Weights of a small GPT-style language model, trained from scratch on English Wikipedia: MLP 2560 squared ReLU, capped logits.
MLP neurons of a small language model. Each row is named by its layer, matrix (down: output weights) and neuron, and shows model dimensions 474-569. Each number is 500 + 50 x the weight over its row's rms, rounded and kept within 0 to 999. Numbers have three digits each.
A block is one neuron, or neurons of one layer that tend to fire together. After each block is what it responds to, as a language model described it from the Wikipedia text at the highest values.

L3.down61:537487392575522507487536541494581438607460487565418454529597540552509496355487453563432450539434435491469493493461511468541469566532547451577497513462509455490509497405503452517457523512556551477607398407551440551485422506462426590515464507483458504533574550455477567393473451541558512487
L3.down97:566551437457496488515562502539523513445536489518442535441485500448461411549490506484541606522429482534464479478589531502430581555493585445575520573445601466550450525575481496550503460390464606539490507538444488549540444479576447485495493551510517449464511540465444450549524508539498494596
L3.down160:544498568519516536435537579544492414500491487486512498487575439366547527479562420523562440453462403429545538511433453584501473544541607522534550506565464523488445563511559528528456527408552480541557499562538506520532528578363565459523542507517529564604465427476595587514464576569474442539
L3.down605:541460487452503616460549500490522514519497499414520543500584567486525501488467532529549418544472416528495588608478431529493515442478463510402528545518562451457446532593578389602422466435489520488560585505498521576537479447424488512455488477471502426453485430516656457480556414442486447480
L3.down690:455526535593466493569586467426504439544522461559597569466414516505499537529442553500554559556578474461514517498521535502462454524498517570513501462486426559451406499520446544416525490508523520565457601487515543497619503488586556618477470395533503640553537564477451479411656478459499498490
L3.down1248:546532443511503522510413467509547530546524507519493505494487523556571494507465559563485591464491588572527503558480492522489505551524646519537462461442472420439496471459400540504452487508572571548434479489481527565415456480519450473475544439504476507571538526575495504521536487535331574465
L3.down1385:440514507382505528551487542500535471534516429500408450565411483402477502452502574433485450501457378600466404447427485426530561430425454538514412518545398497369498441497509489534501517485476479568524460569455429535573570443507442474452490527522510448426570539530584517519497455453522585573
L3.down1652:501426522499547546463576443487576479459515446417538527450474506545444487523490518451497439544437530562512449526393549589551391363378541426475445528493634474568514401482455490459525536521490583581533466490428471465449478538420522511499449469511560510572570515476512468517527452583528539412
L3.down1729:464446478509453505531532439489558589483542429433521464364527509487556489450513521487501448495380593435481438452470516453486480465524546559485532556495468446472419514568444422459479534477472479567480590511508370520511566463497402541473523466590521428471532535527458486432379461436433559565
L3.down1757:503474499533644479579485501405580465536536474416521455514510557574419537530561488514453469593530468431552503428506464542492481451507452506481525504460526498608433473594514506525457466549521531589551518472461464524481483408424585482550455526550504552417372499466525490608502567518516512517
L3.down1984:428627509536447593511448480509524406525520553454579604580520522609489488503448509537545528459453498570547597528521498561472531502483503488538512493534398475530422570481526464515435470485525507512428407440533569529449568514439411511644517536565420560567389507448480477459489583519496505451
L3.down2030:459538579483410447411568477484450462483510666508446521475466453447557506458484525513548502514512469442486496515460521530593536467525470550502561483403529484510470591406453466529520478508462472605499473445500481495501543462427578504558468407429471533480430489547507429536512553526541466529
L3.down2064:476509404468531475506527496512509495549528419401390437514442531543481463541526507526534415522480489503496571551550552473566510476513473546434561423519476571470481554475535539484537490608535450503450480543453515477531452548638570555494404579529463525535528531493456441508426461589481520511
L3.down2263:454507467443523558480523628562369577482505525542464486518616452473598530384570511522520531451543461548615527526599539523451501489552532551484508446459525532522525466507515620494450434454514522535496532453508471430514634484521512424456473510531381465511452482518590542440521516445460444469
L3.down2316:505352550432541573478427489518505564523502534471478475549453551530515415463483360479622458599417516600479457466474516578523557562486521545624529495475507514523527484512449529412490511441500494544534448504417470494470474471431551466497503495425436508533504460400470563514630547499522577533
L3.down2402:461534495546508585538539518467517505411502553456469550491559430531519527496457542605522601570553531534437519558512452441515478458472538599478568481468545516463460531420538460538478529526524578473413602467542528587501516548479478474552529348501458510511503582480507541499483399451483546543
Description: Predicate states/involvement words. Participle, adjective or verb describing a person's state, reaction or involvement, often after was or became, such as involved, disappointed, upset, concerned.

L3.down1:486538494402508438475572555583552575544444390472522545473597507449541515470452475576614500544532492473568518562434508501479539504484531516441518499464578497474555427509486542553526589567435540576514498543599472431564543515544561526677568502504539498447453550441424631536496388478487571531
L3.down625:596564436525486552405504428532499566501600429371489563483542531509554456530475566565494502532522548413524491436523437428532429432526477453494542500480489433521560477556503596607435489527660513472562441510482553477501547500417407578559509515464520471474492530470495678432499562491523584470
L3.down769:544500491526478538475431450512533641515476503511503563487587480433540422522517479477491437492562484495442436580501589556470522500536456562549606503474543440575389517521520483491526454670462533484436481601498519483448499439419544534496557523479445456437488541488480502504502495462472444571
L3.down808:437493432479594444529452520450436538522458469462521482492487453484549582468500485551491444555549507502440521467447551483552501527510440489403442400466500491478510559499506475527390489464506449541489432507437485442497548489570593513436441457514522515470495456483472470501446434555495478454
L3.down991:549628488475488568393486551552427527566440541482524542488400485621461445439496480497537445466445524472503444568489555562413523450467566466550456579522473430455474489479476487536547535507498447535571481521564462460476551539523555439475370567563554582505469478494446542461499519499496526483
L3.down1170:484445452469618557504501589510448458550427552390568497525522446484558514391465454510557511472494479466463537438461503497566440479497606608445459539562415483487435525611471477499585475480490478449433446489470541418419490526443440465445535522487484513515449585421586588456407511424500549469
L3.down1284:476514486515465515404428496484493507594460472533560502524517499561369568527473512501493640458468538525522540555518465491516431472526607453611519544548543563522487462496373552479568496451434601484521552496545477524522471584417520511436409502555569471548439502415473473526350525502475480552
L3.down1353:533539463462528450541499481565495521513437502370590437477465446579565551524477426396494485497439497521493507460468431458552473553498400492543506444619524509477443492582535513458536555532561505527551531511431485539469416555596550439460499443558410480501449516455545448472473390434472493485
L3.down1570:486557572515297560486539589599473465532449403518522451448434547473398512511508449522510460515465492434519550489470541548487469549585513464577481590481498500563647378470389522537526511501488442473501456550516473478493553538518539577493502413509667471498519495448452463519488447475506557457
L3.down1603:537472574564573516557424434479447476486523486543431493506428512490397599506464522476534546485524502528436600402468469571398495523501410539553480560482601538561450449376471529425457465482514507524461545547499501616525466604520490479506457538517558516423471552524405553551444613466553557497
L3.down1608:492574558471498471455564482460434499557538494454473469620586554495482511454457420493480611528471424415534516512417535462528476495421464471543481410531496534488530472542525516540557512549613535471547548478554569511506441521502587451479613471571482575459425511589432473489487446517454483470
L3.down1795:498515527588511426485588501501469530479481639524501527512509541475470561548593569599473469477538556477511525495497447530331489496529476448511635577523501492527498557544413547498477406453526526450464419422531477462529464514403600442593456502432507556506447583450430612570494571440522513534
L3.down1889:527535522497518486510463443496583602437559533498490561570509522471514496525501498507405531562451611508457440476486515402506522469426542503504499574407519515415530549627547559417570511541532583507466575532565571448529434562521487526498515490498489555538390523562484500583459454495527527478
L3.down2307:522560546439520496473615496451481404486482432384470530598511519440513558479531507531449512515577517513536423541510566543501431509452496567497503525526478493478491512544505526468463449532521558506565565563564391488475563509446492500470563520551479482482538580570451487453520493456443542524
L3.down2368:501529517504475530516557543510468474542471515501519407484539461504449510457541572423527516474464478484473522457532509566582525604588466491475555510587431473424462514555553443582520437479523480505483482557540509509476494551618454498505468475479549503482373462522443588495448476528470549474
L3.down2509:581514475468443397471441477503529454479496529498592584546448537487525558546487562447546566494514540471527452432496497485514426591488524506507497519534508540473390493443434516489457522562441502640465484475507464492475505615563563458431544460475505472472468445477483528487447511517492503479
Description: Digits and conversion brackets. Mainly tokens inside numbers, such as year digits in birth–death dates like 1'9'15, plus the opening parenthesis before unit conversions like 596 acres (241 ha), in infoboxes and lists.

L4.down1966:646511423491523442523505546479435584438542498439453465445652428555451444469538465439552536489556441551491491511528427495525505484530530478456470556531488452514574508624418414512513457549549564438542507547465557495578474481479458482568470559421447394523426534549485494528467605484491487574
Description: Determiner before named entity. Determiners like the, possessive 's, and his/their right before a proper name or title, e.g. in the United States, London's Leicester Square.

L3.down57:543439517472528473495453469499466518529435443520484543626542544419554438428549465508540435405560487531509456471486550446436462501518571541359438525536525526504504456482474492601425605455532564435369529483596520522401438553510541574518488541591520512543453386472442426519565469454496604544
L3.down145:523529526495503504454466444528533483518509490505469513441477469451533473499586481524588537383507501493462509493422573525559522494509465476465561542506519495528489458455467368482527573528530551508498488451528444443482580451490401512542528531524504400483442508410471500475355471523427468444
L3.down272:479516529471533466402447522607515533520460484460446506423482493506457511503438473469435389412502530521522523476562452452433485500370509519528491495527479517449448508539511482475492491452472512542431465585423476470523434481513589550568473519429427486516425537501551505597506514478425510459
L3.down385:414506519525492532481547515548473633469440564529483441574447481531511473450446523466476435405485536462500530451514577427466475415477448393405597457505440498408516452509545572520391580529497490484450484528595451480561516482466509445492481516391524498523505545506451483567465459487488572546
L3.down558:477542412440500438380581431464570486464586457454516473545446405515488509423508450516467437442486528513487449553549477451601470562545559512492394385455523443523517430535502519464394444452468569468438508440585569482491411447382480515580422489533470500464499390559446448536540542463424558593
L3.down580:504538526450503535496443403551428522526523480467550545488458518509584520472461463467374478472536610522566525483515503544587526488558390572513525561546431398483307473519472496444483514564460503566445603456444482420488496492551440470389557518498441463469613478508461522540456500484512540456
L3.down1268:501527495477528501481468589459484498512554541529550560499493558484446561455530462455538411538497427497487545513543534527417525481483553532415389557543562456448519487554562565517471592576540538494507506560462441477407500521523511504483437528607425537493450452509429490593620506489525484559
L3.down1326:535411439632600529461618465495548536514523531581608504484516380495496421537463500468502544491456563551478483442528534419504500424478508370495478398589517504493490455509546530521453517523479548451555420502475552466508433472603587482524504527449501555406425492540527602351499471635461512486
L3.down1736:449514482607563376507544501525424445497479370535616504377473572493497548415530440415515460509536495505497544483458529550527635485590555573570432604502593546506512498538460471546409520569522466349481512537449467417485454522435530505612561439419543482500555431446520449625425470507449476523
L3.down1839:482524583525473407516487486554462465485598564474517497448552479522510489465517462547517489513507569631448481491560464465528362505579511509483453596599571420444496494418556508521534450553557538409441484579478454503504485499484495472455421465529414455472440534570474469476556510539426413512
L3.down1863:439493494507503489468503443505472451404426502497493480469430410473566537487509473575501554521533510490508474539524467541577563419533532390513528416414588417443528658425571520451541453505447436468479574510519481485492508543530475432518484510536471459498613489472494451498519497529456489506
L3.down1901:605543455517417480509593484419443570499538469509470494449477497475492563522485536484517517548545449510582477539466588461498560584497533431374422521496521468442505453520468457413459569459539601444510434562580545511461531380514485393520441421348462474588510462553420622532493539447378544467
L3.down2177:548470518489442430468490559569511539534468439573554518509543571542498481452415552513487424539537422451485503616468564488513501415482490478508534467477467476518513404512524447499512441489533453471490583504433526517500535593486512553522499579376429565548460463483421430500483444547459585518
L3.down2249:482464475491504473461534465456533441453571532536604464476569538456671494507381512628498501484536535531472535545419481502533519570524355472513422437420482519498611489462469595508438574466486515440463460552557494525533463511533479616473426573601448495459484446556424598511567459483516486530
L3.down2271:507463478445511529480512548491499491644480517457489535539406507482532446544549454517447450522457449514505492590526424542547540425436497437470452432485497500548580541551560448586523622556438611527518550599588403549511489577587535487563359446548509523513515529465574497575454463528529586512
L3.down2448:505469520546443589518400644541469544496462532414492507563542408468383443486415520500485503564500457488507523535453447545513520476493475486498498403550545546410411503408465571436507572479496520594488538605547435531475430545580486527481467542462548537532519570573467463511503438554562518469
Description: Year-start position predictor. The space or token just before a four-digit year, especially after a birth date like born 27 April, and also after in, during the, or a taxonomic author's name.

L4.down2330:467593500431426498500504562528532472462493480541516545415513499474472465562544479546522504469471597591461564421542565546510471545462502498446456567465440483564504521429463571562439488555579486429483420414483487606533453415470511447528527501465429471547511526509395530458544499514372532454
Description: Year second digit. The second digit of a four-digit year, such as the 9 in 1904 or the 0 in 2012, strongest in birth–death ranges.

L2.down291:464445440464454555454510509442509484478506460486420549489505499382517492533470504471539501464472579488538586456582500457463486575461517516575468568471513476440461488526480481519577469448551531489591498478548465500592563476433492508522548524499510504497505465481485412494489513533428431493
L2.down1019:359495551474488519579597485497527484495440540530463592459508490504520454500439499560489420483502507428419492518582521484533474558525510431501521491375558464511454548345549557444507476424498527502415445489548495520510476550482403484511493475488545550509461497581600554582526472470451512603
L2.down1899:526577561478426495493488577477519493500477533533477469578477433454505476453568518482557524452429538426526542516556413541533481450477578522499478446448583521500404542462489521458530572502481560394488545472425414543579516472434481465503471476549468567488502489636449565572516497485404507489
L2.down2278:499512471489575496501539500583511474564463505506489515512463474432527517478523528517590532500421420366563587471553469536558556545575463463455445477575503566472452565520529513478529540545495446499546599507482436544577599498556538438527535499471573558433574494504407454523475497494499532432
Description: Plans, disputes and causes. Nouns, verbs and adverbs in biographical or historical narrative that introduce plans, disputes, rumors, negation or cause, such as controversy, supposed, originally, not, due (to).

L2.down598:443587434531581495519541504368541492545461530514512468487472506486468443624451532501543525474488528482538503503447543584475500439466617468483523508537458458566486618572457535540578537555473464544483542474518545481497535471543569625508552537457433562515539514489485472511492473549528521645
L2.down1580:507492519522453580496378641548487553516486545517463483534489588559542471497516514558552533479458418546519413443565564558404546561555551524585478538587593518657423570474601537541532468453514468485425509476453443543521511504490547457529513481525521472605453444450472537499516512555511540528
L2.down1608:467532485466438456473455437455487561567549514577548438565584529484583429549563527580519507420433487539588502532566574407470455478527521406519388480529570468501517549558407579512501459441559468545553510502479477441437593434476532449480498647429579457482482433547494411487464413493419515529
L2.down2246:485421498558466385583485558521475519433473533456530518503536443511506469550507464471502470439522577498513594497506518499547408411504519467514451509487492468477495487538603536497541523431503534509534473520507437499518564551424553520498452442539532511517442430555559382559511626485509523409
Description: Coordinating conjunction after nouns. Fires on "and" or a list comma right after a noun or noun phrase, before a coordinated item: names and addresses, size and form, training, technical assistance.

L4.down201:514529524481512459493599510477486583517530542534522592584480404459615390495462468411448496469463414471504450531372558516444563461449519549548528438471526488475558488465571554584427548467451440522544440463490501548541489530487530491559545510485450350498456497531532509534547409512506514512
Description: Emotional-state predicates and mid-word fragments. Mostly predicates after was/is naming a reaction or state (concerned, upset, tear-ful, agreed), plus mid-word pieces like -ew-orthy, Pre-jud-ice, Chick-ama-uga.

L4.down1777:491531522460525435510556494465526575433609533529617593444482549480582509490559434571434486471548466508499465463419478447450547505490385427446487516542444516605491561510566492577529437568541427537524506508427463545472602482406451454538508539499475518526455551494523499509608483478491494533
Description: Space before year numbers. The space token just before a year or other number, after words like in, a, between, a possessive, or a date, as in "Rand's 1957" and "In 2017".

L2.down173:551417521580488322467516421514589505508475508457479458398455431466440542476489411431564437472466481517561472532450559475551608596485414608509521403450464584610525491510375430437495490517470466509623444514462506485533433565570501622564455449481392503527466525491434561515441549561459498480
L2.down493:470470500502532490573600483481448564428562440452572522452485453570467474442480518550540510558377383523544451587513499472502526423582422477521477595479530421445496469433520540521530423519432517512462493530523446472510531474419549559577551539477484454476488487489440592468499485508554455489
L2.down606:558518489555506626495475490480541479529577494500385508464479582585482596471502358557418470466497441533557507525596499502537588548515486553538514495542556457371465439440513485564683427474495349470462437449530488482495466527597455477511564547512494579431588475409437546495467452530476493455
L2.down869:551490398433398497498496432442431542462612500485466480443511551504510540528443416575496552535399492527518374437588401425537450474469548479444622541487506472638485483558475487488470386498502408522431495551465533508450479592529517592465568518613492432450520586507589462500450465469576444570
Description: Article after preposition. Mostly "the" (also "and", "or", "al") directly after a preposition or verb, e.g. off the field, to the South Pole, joined the.

L4.down835:585472529464530484535511556498436459482651570484477447519515453530506476589437555456496463488479536492510540501542510447516368488479381510451527518469568386518482585537501509499534552528497522429486600618487458466432474469435508536429578541537509528513496581486491440480581487478424541438
Description: Digits in quantity numbers. Leading or inner digits of numbers giving counts or measurements, e.g. over 40 articles, about 30 km, 300 submissions, £450,000; rarely "and" or "of".

L3.down203:506498422542550597588567497603464597474482564550551615515447449377494557519543540538496545443405519482476494461533552540500493526520536474508473495575499478543456541526454490470453421570430395598576408551518439564423490547477523552531445439457553511498431555516499469460453524418481497466
L3.down313:523536359487474466512558556562564484472524559457550612474538576451497593508489387481552500520522391435521510493516457485412562462501481509485549434491500562475480542472519467534491453476510572483508424527494498543547519438584518503521548421416405430553527521508448571434592464444554393434
L3.down820:513543453524504457426513473528453586376462551551430497493564388530554500439513495555427531436430480418424588488576519473555415472513519516542499523471497531480488545518513573503537511594474564476551411542433586555443435442466595570589506540515411565495541497510441438464546492457482511555
L3.down821:542478505401499562524554449533510554506526585463414547458551553454476545476471463511553430525512518476535410528487481457559484526511519560481498413466395516488424564374521539536567527578534477537451480456549488444559460536554531460506491494384420423536532516508544509594464546440522506513
L3.down1124:429560463585472515483525469452592531483449493497435538508568471506457596414402438441466444472527483468467459557514496536458511459558393553438474510459459546439453507389440534601487522593545516530422532419454499430526434488523452534496518424501445487572483455424495410473493466485566524539
L3.down1234:483502462503561547500569535523519538503494542493428478374421434501490412438506545489445497507501515475494521527536514438495532521459537456581536493532488404497426606509533571448409575451472466523517472495564555454443471522455439621534454485489422572516515485499453503487500458503566472492
L3.down1591:523460376417511567517454488564526578537571506547470523520448607482522532457506479481461488473507439546549456600512496499529491489499553548435515570538420370445537522482453558549495445470439473609456500515502443538440484486552644463500517472527543488495570496448553477376455498520587475492
L3.down1838:507488440511477492461513507512572500487488507453493581423485506544466485498412449436530403542527534525605485505478525508567426548595468423536514475528516534566448484500442455539482423457445528458445469420506536510534548469628538486473515447428417470492572498515596463455569463486494544467
L3.down1926:431571472549482503617433472503469611595517592496499441554517509433519524527532542572504446477595495467525434494570559491567473525559406459456531519537571471581519536516483514498573563487411585534461473498496477383544433512500471520577480514456465577446468629507431478507524500465458531463
L3.down1942:476519530579463514411518481553570427549394496470534547575508476508349566544496471558512482495505484546540516612614517518503554542518464497518479498521472520488448500482546566556519484386567501408501411460548510479465459507346535453509535345441461451521440459567505488524564444475534501532
L3.down1977:527498462517568540425500589514445560419501427489572507506549393541494482582506561384418528479445432544537463417556547472414560482542491469521460521566520466456537543533509427538496437411519484499447438444542514454497543516397532493460447569509555462525486415454466575600543524566492416662
L3.down2018:526473511471558466511466474521480492488443503414521441459443598559522445529479485485506520540518537454471434541473465457506545511436494559634666422588513526452481524479520518480468439570480494487500521586476464527522454543454610492470518465514414535437557388429473515499511565517594483495
L3.down2221:515605483439463439504469480582657501479543512515456521488484559482525571488383516526535413555534411442473527570542557438577472601363428499507531440472452451432466611392482534504539383495528418508542528534481477508565467489542551525476447493363440468444518550420525493468540550455601507515
L3.down2257:509535531471481472463548532439529539509608535512495502566627498542581508454458406471531498514483513580533419456579518421507540559445430430452520535532483615482531451524452543513540565501477364512552407457476477579563554502618508472503476533456374508329506533448469512436530454561496569525
L3.down2541:569596491504454500511445446562542533544497508416548489509496516499618486520572533497423429509547508582514544494437539465444367455481458450469595426521561510541535436509497504514589462476482487559492419459431417378521566401532537532486523441503554474478485497471533438464577552570440506508
L3.down2546:498487457507528454467564503567471553469518650526546507543555571553494595466476372512501587528576469448500565522496482485526408471546527511526566485539506524476505514490447511473520566544479531450470517475511530517519421513534494459489471430464496493419474508524454498418444524471614556462
Description: Mid-phrase coordinators, modifiers. Mostly "and" (also &, /, adjectives) joining the first word of a compound noun phrase, especially section headings like Awards and influence, Education and early career.

L2.down277:494506400490424517460433523457479456423508537470534436409521476501583557471525499427511498453461451559454548503528496507503451435526427445449560506493620496451474520508464513453526547536529574427470578597532517524491377512423460453502590504528556494609430491478459481521505501529516478497
L2.down936:464434459448451500399584535545516509475497488538537513538538535454544553481561510527494473561517493551516395584516502603421495446425476536492494557555401528483528516497482508476445569547454460597380484495554520526487480505409457524558495463499433457434437472496518487477506489465473398517
L2.down1284:523547434531494463418525548525378566433533516498546578434533560498453519457483497556595491503398542497534513455458496459485565468480541524476534543532446493461497420520495470550503408489509476485531471591561456561500464564456513479461444514527507474532483562519445485565524542508512495447
L2.down1469:558455555471492401575466583553389501607577525449478554590526562559500534480437365536478449538581461547509458634458512513519391469466438470446494546496575516508497493497494538461459567467521537527504481503510485411521569578542482536442512452593445423558566484623456523498426459489517469569
Description: Year-range inner digits. Middle digits of four-digit years, especially the end year after a dash in life-span spans like (1871–1963), also weakly mid-word pieces.

L2.down633:537521509556384567399523507506582463478507532469573480571478477502458509549509482623476434505521424576452542497538502498494506532574519499566471534458517543448525549488396555557554540513353480516519471575537458441622510535492481488618490567443442449460489437472519447487380475594469598502
L2.down1151:520423574467440519514497530526501560511509425418484459585474443545498540438477519513502508512646455531482438562434559457509556486467508461408387432537587557394419493471505543512510453448537447496585641631528459474456495465587497467486477513539559442523535420593439508446513521501558458514
L2.down1490:620478408488436506519468501507558556615479535536494469568540493549587510524394511536519543532496493545541496479523674588484442461493472451430610560412474490481474526511411542417563453450613503486507507476534531486544538456475547523539506462533506540526577514577501575480513544565498514492
L2.down1764:497508447514491452488506620511524519529537464492470452443538451428568476506503566525491600606518470506503514528458604514543439494528548483483527366503485587562528427508457434529538596517490513501486520512540499607554502490496497448473555609533536550512447540542493547464524510546552425494
Description: Biographical birth-year digits. Digits of a birth year, or the space or parenthesis just before it, in biography openings like "(born 27 April 1967)" or "(1940–"; more weakly, numbers in tables.

L4.down587:497473442517550499533479517407496545477508452464546595518473476525550505411470499580393524472465430454487598534555481570451486492557488535485344505595450486588566477397441531518527496514427554498501514452414483441562534493518457527603504482443476457553607465543500472492551525547433539507
Description: Coordinating conjunctions and pronouns. Mostly "and" (also &, /, or, commas) joining paired nouns or clauses, e.g. "Credits and personnel", "when and how"; also subject pronouns like it, they, "the two", and some table-cell tokens.

L2.down536:460480480492521481533517490542439384459477473435449535588475519527450543494471507526481507531516478464397526467448452541395549495510521531454346469494487500472507508573535506525510476511501511454431391497521435506482503423465501514457472512472472573494535444473520590467572530465475463492
L2.down1522:489540463503441387468523448499461492499480483363519538494617478443434434472540527514461519440508489498485517515457369501439560442588546519572513489544529506488464492459493437539493435539521528452488445496433544487486481486591435537444543477466479577496528450444448555543532468577437551490
L2.down1916:540480543445478446496599554524494451534455542553584508600453608486438461458593507457493494425502536624523517484533418483509466504538562502536483571445524501473478462516505492631559514444452509470459558466521563458453603525515584436531520440457532471468432466465475547497583543531424466499
L2.down2464:534417492527460452515534509508539496530509571457512378469510528508457456444557460490480473496560469609549463560479385421525553436554541556581460455567496469484498529437598509479407585475512500417512518549484455509490426503510524521491532451493481548498487536492510555490453554472439571490
Description: Quantity-onset tokens. Words or first digits that open a count or amount, such as almost, about, nearly, at least, over, following, and digits starting numbers like 72 or 30.

L3.down395:606538501552509469556513455507503459533568386560503523501559519477445612504482463490624497474476563519547499426529422510507518429551507501464474460451475448555516513496473505596495449544523502483507490483575477557511572470516492568565581475554514461455506638429509545456422451440468439607
L3.down438:583491456562448531465368498475480556422462474512533556492490485425430431469396521606477527534493497532552476460456353521487432501468487495461490530428435561481410565464442427630511479469472490418484455420590490410501477527426555593491505487468455573503512576564419497410528459543413405517
L3.down689:432452489463491410513505417472496545540450391517483473476542442533525540474532567464496547533456454460540497558558512544498513476487509464478494475529438459418445523570412555512467570593476605602505466534464533537450526490474542595481551519498456520572406523392525468547469562500487490446
L3.down1128:596474565442444465443504427561502467510480575416519568533500515522416524526452501542588520454462535485493548566538465474478480429487460496478433485489542421416549535526613556529504535572512440521475474507490457498597522457471549567499426541485474489501572518466500430528559509545473537484
L3.down1220:499488521451461499522451475551489550453500445487555413458436454469566478460501507449541591455543535469507531548557481550528459457514527511398401496496588481546415419389476437473478457577494482463439512533585547498504427449484558524511550468483462425446431448462428504464527467442466448528
L3.down1358:514442502396565472534482459563553546527447540586512509487500498526562524373453479450527572474536506475489432541498430520539434467502468507397525459481518509516525525497497538464538467433468516409463517478494510452524496450486548517576477482542474474586482494587470466503510600441441462444
L3.down1415:535488526462509470497560489523435486498436509474467500431517499467499457536497527605550534472569573501484494577519460552435545598560562526468427559380489517506463434467557461486493540522488431528514562549515518498525497544446532559515602517558473402528488533438543463553501515545433522432
L3.down1431:527548486424568487493540548516503455438488528457475534554590525513540507488533530486526535505497499524381447514512489516441422472465520513523524441470554551582471486420509578470408435510470577533523449471453526607569539562425543567462476504477418498515491533509526488396535533543498505564
L3.down1491:518503508525447385555565473495507443481441482577499528507433491552506493484513522481537498511441445516457543500529554465555538461521508465548402573471420506458485479482471420603514488488465568574507539558478399554569500468480476604478457546581496419547468529587452516532451513496575444568
L3.down1541:547504499468512562463519528646506600528459521442495472542462529407510498565560557423480445468495493574436520502640524476523468588509535574440458488536545540558503454571598458491567522536502494541519418565573485551528527536479483518418477534538533437480435539631478558462541482505511550468
L3.down1627:525487588453559597415470546418429575457549473516528503507470546526356415513456476491492606453510415522443570525544591389532483453491455461497475542576450447485460526519490470507479477498404508513555530524483536642509465531570597526456505507458570536458471554494541504535497544483545594480
L3.down1725:520507426435479501508549518543454523526532450485464540484435553552487564448451449494543495396525513439445542500494416473503468473458514501615501462487481508546541430426475520516564481582511446548456501472494492485497488491469487593399392492470542535471531565524535475492504469479498457536
L3.down1728:501440527456530560465476470463469601489434566484498431559487533454448521414484556532390571441414445479421588454520494486504530469467535505541547474354479524505444477484467440479484416446531538442573487386438494482539439493504467434478535525466443459460523525458439508524575447544522461502
L3.down1788:514523508525447548520571510492459470454548484508436481553506446558527546442556461489506578453451486449462432448514564500513564518522570552500471470560509490542447562405537451386542546607495525571479520447476512521493456540505415467458470508639538473511602512477490494505437507503528460555
L3.down1914:502477397446483458563442493593505525455524436477475431512429426543510469589487501565543421485516454534418468562487569513474509524543526502430539534540556386487439426528464495457525508485573514609414495521430543467493464480534573525531484487513469439523518464511536552510502545511479488477
L3.down2133:538490434492502456526495594576480470507432499417505575478527606501490501464591473512590500418496501485558476497497405456478518548499559520498491550530519566599422438562667504475509461508478503526522428378435478461522574497587390559531549532481512486486445412459506548527528450525521468507
Description: Determiner after location preposition. Determiners or modifiers opening a place or time phrase right after prepositions like in, through, into, such as in the 1940s, through the centre.

L3.down110:574461538490421446451484494593515415404504413444505482527507517568428515488562504411437408467501520625517510549461393511467498517552494519501470543521547364532590449490561504494547391554514471438539475561561522419471567520587551475432582461502455493483425548465518399496455523505470534502
L3.down196:391508582475427502530495429586569436510521370497499624497474522490508545587511537526478463434544561503484519428535462489396563373460473592483571452492373506426503507548436526516566547453500509524469486535481494546524410585448533568427451545449499534502447473529396504458498475438395526514
L3.down590:522514439416499521525484501459487514505497653481478471594542509489519458405627489522474386540403533621532550522591501523549550537507488430406461412497433511480501442564489440423559567477501502504429447533454551510442481537507512563443454559490477461537480528558385443507461494535472471528
L3.down1032:459571538525589565449467521520494478435483492471499398512507538463471520479431444447483503454548506520477582556568531465570515468465470615427400453478470456435482592488578533664493467462466516564488481465618524541471500489552574497520496540492559502555397457405525499509459551448456516497
L3.down1227:592524506417559466419544467518422564545549461591518560460510496563441493488475646480429470513505421509451465582445450474518431511472401474491499485461509441496456478498450369575521495571477562505500605486392408507449473517513580466449506496539526520542477539484529607496608538509511433459
L3.down1561:487521519470547414519500448439509408540563506511547514473494536528549614457519543491421513557519445461502555503434504501468528515496532521417455496500416389520407503534575509572516429469556551531495521448427578409423482488480455526466477575467522537523383475463481481578475474506493595505
L3.down1930:565392562563504444500535541467525512509479462454456571496498467500532511492520517475585557416469586606560472479473510496492510573399510524410515469392530461514526508436459462440434463582490497414553400477511436509538503350528498458390515551454514446471477398454455513519537477491435473477
L3.down1971:558461561463575470437534569563485594442519504424465541502512551481526501556531452444414503501554514535466558427452494467472531478436553488501453534486465485483478499471579484490404454438498498445528498540524422410547455477447431476341464488463516615567486571430452408470486450523450480424
L3.down2003:460528505553532529525431525609492412552500574532587497524519483612502494429447492506476448471496447424499432474489512518538506460546511434528512520499446442602474503421487422505480536540391463471488440522400581472518502540500511614518565493553472494488484502510555458487515514408622494471
L3.down2086:514419492505406513522600457538445447464506509568546440431530510511488419521492609502514552497508475523535645504471457451479467483503470446555490495443559459555456493556459466500538507471464495412541489520531383515470530526479460446446529441432415533510478516448503522450567470488509450517
L3.down2094:488534520488480531533447428577513481482416504549565580448446491421470513539462576445451611559442543567569483446499475552408472535549486589440554415489501589462488548494572517581464464465521532453580517496534434486522520461478611440496478454447459504542502498540495459549525457486528514420
L3.down2095:457498456519535565500514442523443469493552484458485578503488538527519474490585512435543484555500496403471536545483480436546471526487481527464544550507557499519530512507604490454421486528544532454479440456454453489555513528417451471512551434504562524564566447536560476548528559542516495497
L3.down2375:485483408505554539525491479492533441487468524572495434488445528371475500518458427468476510577462513392494439506598608523511428511532523473522494514462526512541487544467560436488471520479551490495512522448467500451384411510556470529690567515505499474541434560546481476471479524410471395559
L3.down2424:521423465568553466548601516446466551502504423414474621549465419477445558549486496505447493562482469463553520451440473423472589390567433461476428543450539576555465448559442415489393395566487533439527441498499537591475531586453492498501505482573532511569432558493540614521477444518548516462
L3.down2466:515520443508418488569554397472515485519459499464469521467566526479500530458549567455449518501523440352452455450519526465560570501539486465458501519481513473495509496479541516421451474509536546501556437484441523461380581467562478487617531488568463539470582499486437433437527474454596538480
L3.down2536:560578500438529491551432510496467468430560453538414630564456568409502515586521446490437485454482564466575454515494505525548560562484457495530556399499491461499473509455507484542457500667501490520554417509519472381557495452461507536550484452586485595629494450553450493474466478544509506446
Description: Quantity number digits. Leading digits of quantities, often after over, about, or approximately: counts, measures, sales, such as over 100 workshops, about 18 cm, $5.5 million; also spelled-out numbers like six hundred.